config.yaml
n_kv_head: 26
norm_eps: 1e-06
attn_scale: 0.177
bias: "none"
parallel_block: false
init: "uniform"
optimizer: "muon_variant"
lr_mult_o: 0.814
beta1: 0.9
decay_shape: "sqrt"
final_lr_fraction: 0.1
batch_tokens: 131072
dataset: "wikipedia_en"
MLP neurons of a small language model. Each row is named by its layer, matrix (down: output weights) and neuron, and shows model dimensions 618-809. Each number is 500 + 50 x the weight over its row's rms, rounded and kept within 0 to 999. Numbers have three digits each. A neuron's up and down rows have the sign that makes its largest values positive.
A block is one neuron, or neurons of one layer that tend to fire together. After each block is what it responds to, as a language model described it from the Wikipedia text at the highest values.

L4.down935:493582392505524451513449464485471516435472461483493491468503550545482396443525546447611556554429536517506473471525426574490472488431539425514430547518499523485465454576501476510538576485581489544433475476477474440468455547498517402498502523511546504483543497462478464474558523378510397535506530503415492596469449510554531411481485540502468478468552485507587462442560424492512522571506482449441549547427476481488474538522527429475453429466528449428509538459510503522453542526487432391443479502528501546406503469503554556512549496536428436503477603408504506498461434483516435507
L4.down965:537461527514479490471536529480594557414422556565583505493491617551318464626513449494477448462494576539485540537419515525545603484462475556557467562556506499500578495558458529548409543437379453544498521498488483567530560487499473454480543591562512468487435532497458609525530487487512627573590527479500494504432514496481528442482447430504468579467525598556428537438533463419465519506540479473495538491529512462552525515501478465601484415531428417477492472506588486463455526447558525460523456515463492510364469522574504466532573440459435581523541427559549551507441476526429461498
L4.down1958:597438539464471544539501417561488497488502377472560467501521407483535531476519498436543458410481432458469435476485478481549521523416470587533521436494517447455461424542525584472538656458534484494529560515516511484489457534497511441505496584497422487467424466580531650471545496513564511387561506601544471440451580546462423561480524525557449514585518536586429533548560477500454440451456508553499482566465524497509407560450608420441495469548431523515613545457531478544554461500512468383546543467488515620542509534484452484438484531481424485427457443451508487562530434437538481442
L4.down2024:571497475491439566475523411456497586541501548459599515424485543460422543407574495507556560440504530590434438512431525527332478407469478510522535508590529456497432521541544457431572471362481440353487565495524515434509437599525523504508444440537563516503476447459497490430580523469585520454491426502496530472499551507660503395520489585517412529481511480522479492594457500573438589615435525523519531529454519541473436553489484435494499516494474460486568407451457446552530421523544449486414523422536540542533535439550472513406533466506503573458495477532508461482530417546550556458
Responds to: Mostly "first" right after was/were or a name, before a participle or verb (first seen, first recorded, first appeared), plus ordinals and modifiers like 3rd, second, also.

L4.down310:533358545439467528547462485548460446456542510515426452474457523452298512510515463469500497532534524607584473480503494531504478563404516483505492575574470498471509621535498523478537557489473426590510464407479486497402562497546701444503542462567495463419439470638452447488429489504499366522568498533536497498476510448464485560464467524458481457556492536558548538548499514479473569501546454487553518490496551500382498367516474543503417509503496552513564579413427561400450358560488537465551512580430489470551446424417555465554480564564492482471506493410383422484589482502506484494
L4.down1441:525413521464508494486537573534465438426541533397497517560493560464489518535471420500471481534499541499481577543468508520540470491453512512507481569579487585491565525519463443513508459447521491524470495579507523550503482476399538587398475557542498456500570401484560369374525455504533404562409478489523436574577464511468397565541520522514455480461501526533589467467544437472544426451595595496528545373502494428521461394515391498488459517494535553515411392563557492522521513528515496440445491603490397490491492495450480475484497519407529498495550445464510404509467528577482584476
L4.down1502:538478462459377519424460528534485520456478451475572484462508477524551524500486485457458411531606481472587547538534416521466485433513469393478562571582486409419486559515622458545461523545513496495476531481539590438481523482598517591532497574571509434461594466522515495447553390469605524478523459512548491480471562501500486466492546506471465533482524482426502609542509429481505533571512487531450465498503443409418493418378529432471484494531468493503441529451507554459475492531495378460461523461520501368518454505514442480566557436483494522501451458479529491473488465491506418448
L4.down2157:632513468551583504466551570582463504483467522483452499424555514561446449470521493478487530473379526532538428595497480536465505457553566459580572465607450484495492501483475422538496494497567460538482509563515507508576465582522535523513464510477553499463508469518472545540505622441502437614507547497456509593427590486473505450493497486428403556453563502498579523563478561590419540478470523465493497584564439541505493575420448552487618462529562450507549495528535535536465464457466609532517501548399442356415534467507469500481435485571486457540521437463437428557558404550457443499
Responds to: Tokens that complete a predictable phrase, such as the dash in COVID-19 or 2020–21, "of" in Department of, "in" in PhD in.

L2.down534:585487364525441482575510462475461487473532444460545492422467492550559435450511424435546445454530474500472522485424523536567532446509436470464555536432402451585513439565493505482459589475473561436461493464495432606555597510551456532489626520594416509512407539551503504497492519503545467514492569518450568457629498504480513459473472478507531431527554521427474480499554416493571463569653484593494484469417594604538563539567452485473500455476375507544510438478496465436409465483484551535556456511575476498498491509514582583538424446524447478513532460422462524497436499603511567499
L2.down555:465502511472563406510547565576553454563460426464533469470511530447570456489566507474461531534453439584446546477475609533584506461404472504566614450489435426548467494477471574485464461460516533466511387510492546437445496550465574448495424481492465504567471409536483496474480417578503468464570490473525540513481480539466447520502516447519537471471489467462396491494465542503534517485440551502532545520537486483650557531500458437536518390593421484496384520501500387516469553592548437489476404443525489499467570520563599545470433492539492540445536537549507490519573471567564487508
L2.down727:661423585560508489435540545465513621505530561511574551467509576474491497546571395495469516502421451495526467483506609490535582480475423536512491508501538504461421567578488428501507508384583518553540478381576410502511484451463557495485535427481467535492585459469505545462552561575453499465483544530529563477510520428473542577469503459467502592546482540602533424529507432493542517516492406461538481500437479607534466514505459435587508450552518493444530471532546520480453540534465471503496487578534485600600535446593527570518549532575548522532497433541437551520499480631496466608
L2.down1653:494503466588515593537516442550481476487440516527599553550552564601523496570603494548545480469616469492522515497585497503429537434600572481511465492502471443543458498486512493456496441418421464574452533469446420574512473577496520483397557567483467476523521537542471480492411577395468639437481458587400430426458448449440587511490412491513471473370542606514516483513496542500572535538546548498451534558499534562543434584539549517488487479512438433435555446531483540463441531524529368438503467591521479491474432371557610513459523516525501485446537459474436421374499528493568501486
Responds to: The second word piece right after a lone capital first letter, mostly in proper names and foreign words, such as F+ra(unhofer), N+ol(an), F+él(ix).

L3.down59:542439446464440410467525424492462468476536463573511491530581529429487474529438467486479542617394503523460555488495428459554471530465375481516533491587418452504520582478576436491541589420499558540575463540541482517549501494500521598529474470444511476522525506423496491476492449525505501502582435507497437588434429485569542555558538499523567463438572453465480500498448461494470523555545538500629518561533539527525483499548520525565512540486456457433444508508479504521518516467548444530470554542603495553547540572500427477483527470455523620605559520476466464418537552436497386448
Responds to: Final token of a cell in pipe-delimited Wikipedia tables, just before the next " |": closing parentheses after numbers like "(5)", bare stat numbers, and headers like GF, Seed.

L3.down1947:585508545472436408515601426515504394576548473496572478513477527503454505537570548555477457459570435557455569552543510512449493466477575453594502525449581539436497477505511497454493489440571536485527494513529486497604548493508505499503518447568502448532501602476529561420495383503443470505426576465500470569487500523475549495486534549484511501515474533502491579552488493464528479433515463476465523533438564494514544483445555418544463472512492484471465425454386478473526422475463469532533530519591538450601495539410524423476372478455496478524479486453431474508500481545564511522
Responds to: Tokens in sports-competition text, mainly cells of standings, squad and results tables (GP, OT, ENG, Player) and prose on matches (faced, against, draw, leg).

L4.down115:625515461448443456498501416486475395625515556489521452482439492601444406547586492500516481534511566554526472627503528508473438487497612413496576527371484684515591463506411482435461482383520520490473568466518454412582484396500518474466454447457531507392486463570503417466511565552521414462544565611547537472454402519379502599523566502511458349478510536541549464622549452588490511516544480447527519516425566371555508488560459525517569472480502398489503546553473529406490469469483517605557449567541455489556436505531546495523510445504485415455517489551434502547491486598494581543
L4.down582:532496530475514597537527507473449512626434497489497352492523512422397496497574468549459558471502531419506449471440530506501524477637467422530426368564516397431481584531542540450576450529521418542516557511484569380461411544499474593508456453455528540583438470536475562473518480533517426488472630436559467420477595550474568471420483541504499502461526446459516514486484396526521519462488485505469451473477487473452517485441554506471523530493491464516437494514625581500469609567509572421474553535409468501424471477519455403522591531506443567469529493513488472522497516446458504568
L4.down595:522516511521512509540440526518466594554486586490452505518481547525378481411420542546517402535467491546426515467458418516470548461537529520500468476560498446476418523610574586536475446523514415433472516577504562530502423488555489460485564535540420476539439429505478500517514456506513498452529597527516434480455473584477563528472488546460505441486462423497561546557505490528520441453490392384540578559481517528404461468514568503599530488558458451424505564526368507465528530487491631503456465607422448455559400484552498431427599506515492550455454491621486519573496534455528504498
L4.down1814:530552563605587507479494404499520457546518562565474527519483522428436535514383480537526483508392532448546446482523447454511547437492495593607459553510463522512434555601503531517522491562533533614518534411496521446505523529623540398523541484531491496493495564531475631473463470482541494479524530516486519433483551591503406524496521440476519543564456449530583433577500523482527570522518397467425461432443465518518502468468480524422410446595466472521510546445518457499514524438472451479478545549406550484469457448506516459470505535498514490488437509477475552517473662563525543468
Responds to: Word-final pieces or nouns naming buildings and their units, often after a count (two-storey, 115 rooms, townhouses, cottages); weaker on pronoun "it" for places and numbers.

L3.down2045:599482457504430422476565634502444593504510493533553527477498493507432477438556454556587618521456497534489580463477542468484523409532422527444444523589475490478523508542468522620456574576496488499376420564453587461533495575380451454502429468530498551460498438513486513557490529511440474475579504489501451494558490527498543504612383450609564577464483497515539547625450498544486409477539503522485526495564459422504418585493468465469502418543524490421409491507549564424551498522477421440490538494485529518517462413492472492475456423453464572514566452478484519517364509515433500480
Responds to: Mainly are, were, is right after existential "there" (there are two features, there were 57,259 households), plus possessive or attributive has, have, with, as.

L2.down538:518484537523580444549549486441523506515483519501453500518611524476617445560448499524497485519495390588505421566493505477518506429393587409532411490499481488471432557543434495462524577384462424434572501601551461382487515556488529468570525544495469564488600405497531548537506457513500554503526500401451522502486516551467527591568447459590547425483418490482509427525484546438530537478532537469514563512580462473529580520443597454530530529587497556511464490450578506496564527512509536551534559483456621573458460487579444520459567461575432479501486518506461424591512477462547436433
L2.down653:529460472447512449498512453452433557447472516509490590458579640467301544591523472504459521597478515522436392456478523450449484546536539443482392524545446441421486627464639502488553436453483460477470494559558618392375513481492470574499472532477516426500513509556492448554475512470519467595555443471486555431434592541530579494447542444487442470548449479481525474587622568459442498551431457440391495511487527515477497477518479519553446495518474500549499514524529421471450463514522601592573452540546535538396455439541543455518576506489521507498531543514449571535482541450535501429
L2.down895:495426528544494520558487514443577519534458486518501471467543505491475550490553538524503471560526523484545438430474487556476550474595465501479409442487519510508472526512540530510516580422540484465500506529500582517475509636438532493559535525443654563520429537584537528482447580493496581465432534423528574468532582556332597476560486515472472467555463507479454531525496484506528502454500451507427453570471457470426443449524490575414543483595412498556474538546609587505484590596521567539491539551549472423360525583429404499421527487403499522521567537486480443446420479477536473508
L2.down2224:539489559522524452458496493468606540529431551590514500542516579515552519580502481494437511572570510424538446474477536461573556506497421569512464467554381502481553551549490553484484518581506511453559513498475488487491534503484513512466573456437498614586563468603463502498446538504431551453536570458563486418582550454545533510452569508468497499440508499381561472493546479509579489517454519495485558479480539495488494495502658499408499535545445491564471475559631547470448494465574538530500483558513557486423402529485462560487489481467420442503409529455527428467463534455544471519
Responds to: Final token of a noun naming a place, building or structure, often right after "the", such as mall, hotel, mosque, stage, arena, well; also completes a few name fragments.

L3.down617:517506482497445514554525442512445529406561539555538504536553580472502386532494515488433574556485487448518494493398504511442529418591501518523474558489520501447528421533514462471432476504502412596460532481490457492470473512475483472540580533488497509502480502458416399458489555522530459547511466526551460464471446418474537526441469492420574478483458517523456423469413527545592497480527470527528561587459536628526539486514434531449557483495525519476463520468447437470461503486443540511506424528618477404552416456533601556414404573507553490486572511464555513437567565493479536444
Responds to: Word piece right after a split-off initial letter, mostly F, M or N, in proper names and foreign words, e.g. F-ré-mont, F-ran-cis, Ab-ig-ail.

L2.down572:508564486545589496583503511442589507427506414574477473579516508461355560613554616550591519545486536472502465473494443569558493529467492460585511477526529526439508419585430460497471454618487476455532558442538574539454518451518473506444535550416461543483550519485488505542464585550477516477571424573558466436490389446473510471468430416577539558501461526483413520530550432481495519500532507505506507497627492509435467483523456480486520472535423428436498570565484422520482461580411528446535505447578445569478493474527541511458523500545426518607506425485409528463468572562506480531
L2.down930:550511445591546542489570487546459591537486523522476525547513514452471524501467514564551570527507605531455476513463491513407475563422448485482514489490528528488493426517544541496470522526526571438514521532397523504546467561591553412532500584434455515428502428498461477473499529407486443494503447390462495521416554519464509580392514527498549470507616558574454472423474488462524491469515465510521423520543495504520414428527471504437533567573577459497579368478511563431482581519532500472493525556483487503489523517441484472504447585449489391490572497589476488475453466450474502584
L2.down1481:496517442442563452495468453503517476509611564432563512496482527536406418486501437543498547525367566593512544466411475479486520456543454475410502578462550538480507534630525485495504472553567478487530463534517495430416514534472448483445551572545460544540447532555510514428527481483500495511439534466436489486483553446458446432444389520465441458525491426482477506582467516470536520533458527577513535543552497472545578373486628489405410442497422512523567489453522511440518520519520534510464516559480578475396513523523460477475468505467496484523529417623471492467493517532530493536
L2.down2013:584610469496552491466424506603544442486461505558424468497535479444533438512550421562479535423435574464365510574499500493597372458536494542501482533523500465523487448419532449541585594503514483511490504471495552562404490493491513460437509551508552530567504500475494475483500503460461429459483521495490565586429512464541487488553510536496486566490430522563538521444488604585506513496442564527488479578601510446537482511484538600430481492442553476493374513465613535552479532437370536592503398509443551492508455576573516508642415512452431442565482573555588528547475409514467521520
Responds to: Colons, slashes and United after football club names in results and squad lists (Crusaders:, Blackpool:, Dundee United), plus final word pieces (explos-ion, abre-ast).

L3.down2060:557464507502525461519537519479486530685511486514469473462509545431639515486501360469433443486507515560536479660546460466469430507455441485525563468517496511399487440538513528519464483543446531446536417484511584564481524488476476466509465560428450548486401421507480476428468528468521449439477482501519500474527518491475532449476529470513488516538489525518568348476560437612602597553515496497391546458483488490544450523502554430652475531504501419430502459436555551534511438430522451555490481502589539471486479477502516545423522605534486492509497518392518461612463472523556538470
Responds to: Generic nouns after "the" that re-refer to the article's own subject entity, such as the film, the battalion, the college.

L4.down360:428545428418413489607572459455583460477486520534490515507488439566445500545541547543501476520501451385501456573486573440497557519515426507428408545473547425501491512613559521471554497506547470476541477547476540514517441550436514478463493513488506501475414484505480429451479528401451558495505486542502468475502584569590434507500553469521465521478524517456446487540373479549465544440565477434497494518596541420548568509505497416431473524467458546552501415524560434442531467611440488513515462452571483458483583429552544494458493454461427437518498497447538487566501503501509495489
L4.down409:523426534538543489521551534494539539481530484576482514469514596585511611523438510472456554561459482526477494517476444476408442449406416427539525486519527497452540498510465505472458444491495556404441499509559516499488504530472466532500548493564575546454495611349425473532488466467512620490510467493476500481483592549524430479402437577512508375451459523461468461509487514525476523533470401509467519527497383573447523563489465475530427555501449579533489442449558401541443466454513609465430531463455510535511535514513504476469502487500531462467430537452514447482413552432464477484
L4.down682:473469546543521509462535442551462553489439463488515542501510506570556555532432526433541425364564474572465469591488527469451534439437539463421477492555535512529577500557528496497458516580475537535486410469531409514533450515458518522480510548478480605563531475489528498514517478461568431414509484564487493509492615508561585501464426499508476604508594449504473483455448458499512437562519544493359432420470559517548573502577561502568456418499526504605503498405476513530536494459506532565525572470478471565532477489564471554539548511550491530515576541524526455534523480445561376492
L4.down1105:558540396492482603519487539558509452501465508511496417513327516514530459449571522541500561396510488618596536471503493523450556490464485504535584449611448497504432617503624546517483492481556520435509429481466508477544498506547541548477507452465572515592391446540458558552541464465572472401598473477483575430457483477469522514518500590442435463465464501495562522525456473501546467621397359433560498448537440488452537470537503500506476546516515467458409617513518485535489449422453429479546406442464469515537443529531572571606491458488501483460460631495555540515495420445498511464
Responds to: Second or third subword piece inside proper names and rare words, often after a capital letter, such as Cl-if-tonville, Mar-ac-aibo, gl-ac-ial.

L2.down186:499597393524513544412525472558535468424448475520453525497466457570628422490497488407509453443468527577524511543503414520619475425596560429481415488505521522481516572469556490510441616420490552551588545458613434410531502444461475496373550506436508516552490427494422473499532436474447472530490479465447514530492512491473461456473535558536553546490431512578554515511514515563448505544478490514593502438553514386549490524507446476441580563548576519544494605521524455488455517483475515455524468525430450384431533545495478503588486453494435486547519524462556475525516494538560489482
L2.down1225:508513466527536520516427476521508514586496449484431462476476533522471402518614627416481525500525501479561420521515516448557501492406514435563506468449461521435512568512485520451456576633495465496542538479467614485493486475418467420464455576456485537541489540467448512429503435477514499508470506469477405463457567451384491528528500514441508555514469539598560512535605501501528604447488433463530515477491458470526617481550526525459525591497475511447511461466561597490535540421402503462474446541496499522479470506433544510577516390459426520467468507467508513555511537539477493648
L2.down1861:517501465547501477478459503493499456428522449556507453516435531564465509502476512484519475518407586542530495613509452444330567417440539466524620471471503585569567522497479551521459512430509575550423552451443402375523465540424595487466464482511498505465510396502511548544518506535525490431515501519433518517466512437485416567460509576523549570422596557513530461491480517476492547487463452439546538406389586398512559441495483453526438414525411542559618526585545560586499529577631517447555586518522541565493501532473565497588519460580512479432507530488519469515481402556519499555
L2.down2113:458427527514527488481448544474427503528459528360526482531445380473487535428451599522523483429485562509499525446512563519480511490394478539532561438474566506460562498464479402494495516469545416562402497422447486452512482527548483503515529501552473529555488542470524507549450454603381532539473519526583423486512531570415605516527470501510587590532571483410548476538511521536497593481524466431478563445546489388529503453511469498500415469470480536369399453433451505547590483518494530499610472527453387568431500540537406506582553464584481566458430480426560502569468429527467537484
Responds to: En dashes or hyphens joining two years, especially season spans in sports tables and careers, such as 1997–98, 2020–21, 1664–1672.

L2.down232:524582466524540496518475470490473428538511444588471512508460531529379457505445466529466513504486569493535504499530486483432516524455546438609419545514386407523461459408515517483460540536533599460544508491463612436427472511487544488575463451469526412528557546550480493518495512428443505484546554486575489519455348479500524538613546491530387571529446528471485465469415499494623351516471502553406415528512458494505514536587549509524500502510515573561570450517439441524386560473412477566521579416513614469443442510455457483594470548537445491569514377465556444443530442607473542439
L2.down1137:589521484432576548391487515431555505534414539465445512464465469448431448483409523475507512526433564488468581502489538477476457573518431502515546542480418497497516525463555486470532493418522586406545536462466563536377486486546502522466599487486520499390564495481550484509527559456467469563540456477448512408436430473557427464624548492563540517611486502452438484498454491476561478488530462534458406484491465492541531553457463450433565476525517362434453471406484478510341579517489446490502571403537583562477449530474536492505498580477484613550498468540477475501449508477500518530
L2.down1414:583537456432506505569529507420458482440474490563423511456415496525491496498511501551567469528523490485449391448482536460463487479447547442517521484545464477433442548562409499478526487517491456428573473533485650461492454547504454581449510546548573517566573500502501525467471459498454634567506453542504557491488376634597510532495509463479508549448531593453511494523500445471469481458461497431433509527465530395543514443540419543574521466513590549507456434508408562478408456506503491589399467567427529523505529524522550559515440589518522405487555471517530482485484542477558428534
L2.down2197:565552446539419466440446513493494491489484556457450500450423462448450502468468522414486535549427438504532529451618546445556515534552478511529465476482529494448488526420502524563485456434545484498512572486489498483555450470511487425493578499481501489435574495453496521482513526562487561517439512495620617447530435464444500553463426576468462463457514478481548523503471510470365473511466457433524561472454539539424551395509553495530456433417559603459608445516480522517490550484455485557508379489492557473527428462538541498448514537471506455488503476537541517541534566578508447472
Responds to: Final word pieces or closing marks that complete unusual proper names, especially in lists and tables, such as Bythocypr-is, Cod-ex, Baut-ista.

L3.down174:441472483540554522498442600432540515441465454482453467450480492492503492371517494448512371465471424480562513488520443552548429518486513610470397548505561579522514505508515474447521465549517477503481550530535531452580471462476493450446462563560434528477490488448478551468481540523471470506497472465526511396546497481531466447623497575513515561632512474512500434517448492499472540491580498471444461502390519474492536491547562498532481477471549545488442608580512578570470575452560515454494486503503482444551566507481486531500551535516401539496389449380498460572597514469536501441
Responds to: Cell separators and season dashes in sports statistics tables (2000–01 |, 1996–97), spaces before years in dates, and pieces following a word-initial h (H-ol-stein, h-as, h-orn).

L2.down303:525580555475473536502465510585541358465555441418497398552482467503449470524528558501503460449463495469511515566566559425491513477481545563591449538387451494542520608442523481551562517471404418406520495545447489569493544490483543437500496431492470492508429500481446492481443513501542447549498496552512570537580428509432438442493570454479486504546574545507518496465490551598539500609501520466511580414475571569430574449499496511509502499522551498481508449542450558564537486508504534496519464506566512562569450405534473453506524546478512422542473490499465508443624449474425465447
L2.down755:469490418397429436493499537467514449487440498400507478512518569493471473549471454579540502478485392507478458492504498381567451438499552491472441525604463449477528450527573529550461430469420483530554406559504538481518515454451498384479418558569474500456484519405539500477549481574483500529549501482506401570558553515474542534561514546512484485564406563465433498522512443550503475465414486506366513462500555504481437470540461442514468523530521462543499505551486522489423541505476500462493472481459482485520536438506496524460529594522526394578394488434441444582494516469473539501
L2.down1264:554518578490515416448511517507470527564457440505483619505496538462476561570479495508572535456481462536428363571468547476532466456493476501582412493478455487424503440377544496437466501569577450525456459540379497481551496543449504499465531542479461442420526522602599578530500419518502494493469552623590507432463458454498364445470562507566449460537520442522429451440539459525418581498598491510483472458440517501476452503506484446557517556412431507582465568462572590508530640425594487393515525452446506611526442430463480560562475472575519533526545486517526519515523630506503443510
L2.down1681:477510583505497485556428432443560460566553575587510489587524601450538417513477550470440461566506531503462493456541561477443459469529546526551373468497454476460505487474476511558546488476496509500559588466543545519556510438542557404494475447546443494473498530554435523508472460488537462549635426594559515510603473502505590486640509557539505458521546557460363506504513571479546517531468437525469547493460545430522457473578468511513508561541532486441511452570492549514567507445467465448438549519423358510564478435495465446469487525561453479528485447474531449479573497454510484542
Responds to: Mainly "first" or "second" right after a preposition or verb (at first, after first, finishing first, promoted to first); also empty table cells after row labels.

L2.down37:222546671503489517415524485490482517408554508533515447529454489503535478546467499459509477502524481509498476457606494556548497555532409502464423548402519477529497533518517454569520506610559530486464528468499440432435546482523434529468520500567450479538519497530499476597483616499477476415394505611491471514485511608471483464463541416481535469505511438464547574487548483471533519419504487441463438516522511459510536466467516477539441513476482455525450492562463488410403464549429504567487562487594447545539449407515529475581541506555411519535484553579499416553580450440494423396
L2.down431:431532511563539504445507503553521542509490438500506445538491486516568503474492537413590573539452518507534503480562482487479536490492575496470531463412448471513518552509488504555431524506545470540532461500424457527459514488387466479503539406564533441473466443505442419561560504469419529384487479511457637609495492434455481497507436518486613468461531519525528490544461508479469528464541517462506480461556543389443477510501488462518449518514450501510555508610554492422475511436475488493437473555440477502487507498456503431426635524534447540435501521515437481435482505484478494509
L2.down693:474531531359496498488587523558445446547503472517590580493472497583302516378552458438617634551510585485584494485554488458579542512483522557474499490435561436462477406537481484500500503460441512547524603460509392512557518493552543529522588515514444507490599518621508532519515556519440543487481480503550475484497475515508516398540542528476486532486517490534575505479316434556542476447427506518522594476476562496562480471442404480398593506457590562492468542456501540452533533513518533505437477485467519476528478552435554378557502504542467470523546505480505514518468481520447488480
L2.down1741:412564507381493532429439599455578486551474465499461546504431474492476565503601487490432529557569450582483541527459544554615537581531447457471544497528454499482456460491399514536521578417603467524536404534481458454469453417457550415542447502519450529483637445505537570560525451637513501504455456420534479453530548434441476497426481455517518466431443468530491511526525428467475384454518467490447546523480533537526578534511427587543545522489446390437514421586589475545511497520523517536480543471597518557497548500551473488537513533533555480467516535481545501488436497457442429541
Responds to: Fires on "is" or "are" right after sentence-initial "There", as in "There are cases", "There is no record"; more weakly on lead-sentence "is", numbers, and mid-word pieces.

L3.down926:444446537485462342517609477476433432460562519503412467534489460489569551531559547514462487519475562528544489521543528454527554471520493440524449540497456429568480446480532518505548451436514484475511487582468566552527529484496508503478550533456490517477526474456435504437572587588545469447489485590408531528447553489468482515540506465408585500434488558561477591452471506511509533436384536451535458532519471516439534424531475473526448482563450515490522506481417469528465532512620444561541489466483497411370503509555469518600510497430504536539591441536525456557477579481458478478
Responds to: Separators in Total or Turnout table rows, like a thousands comma (3,577), blank cells or " /"; also commas after introductory time phrases.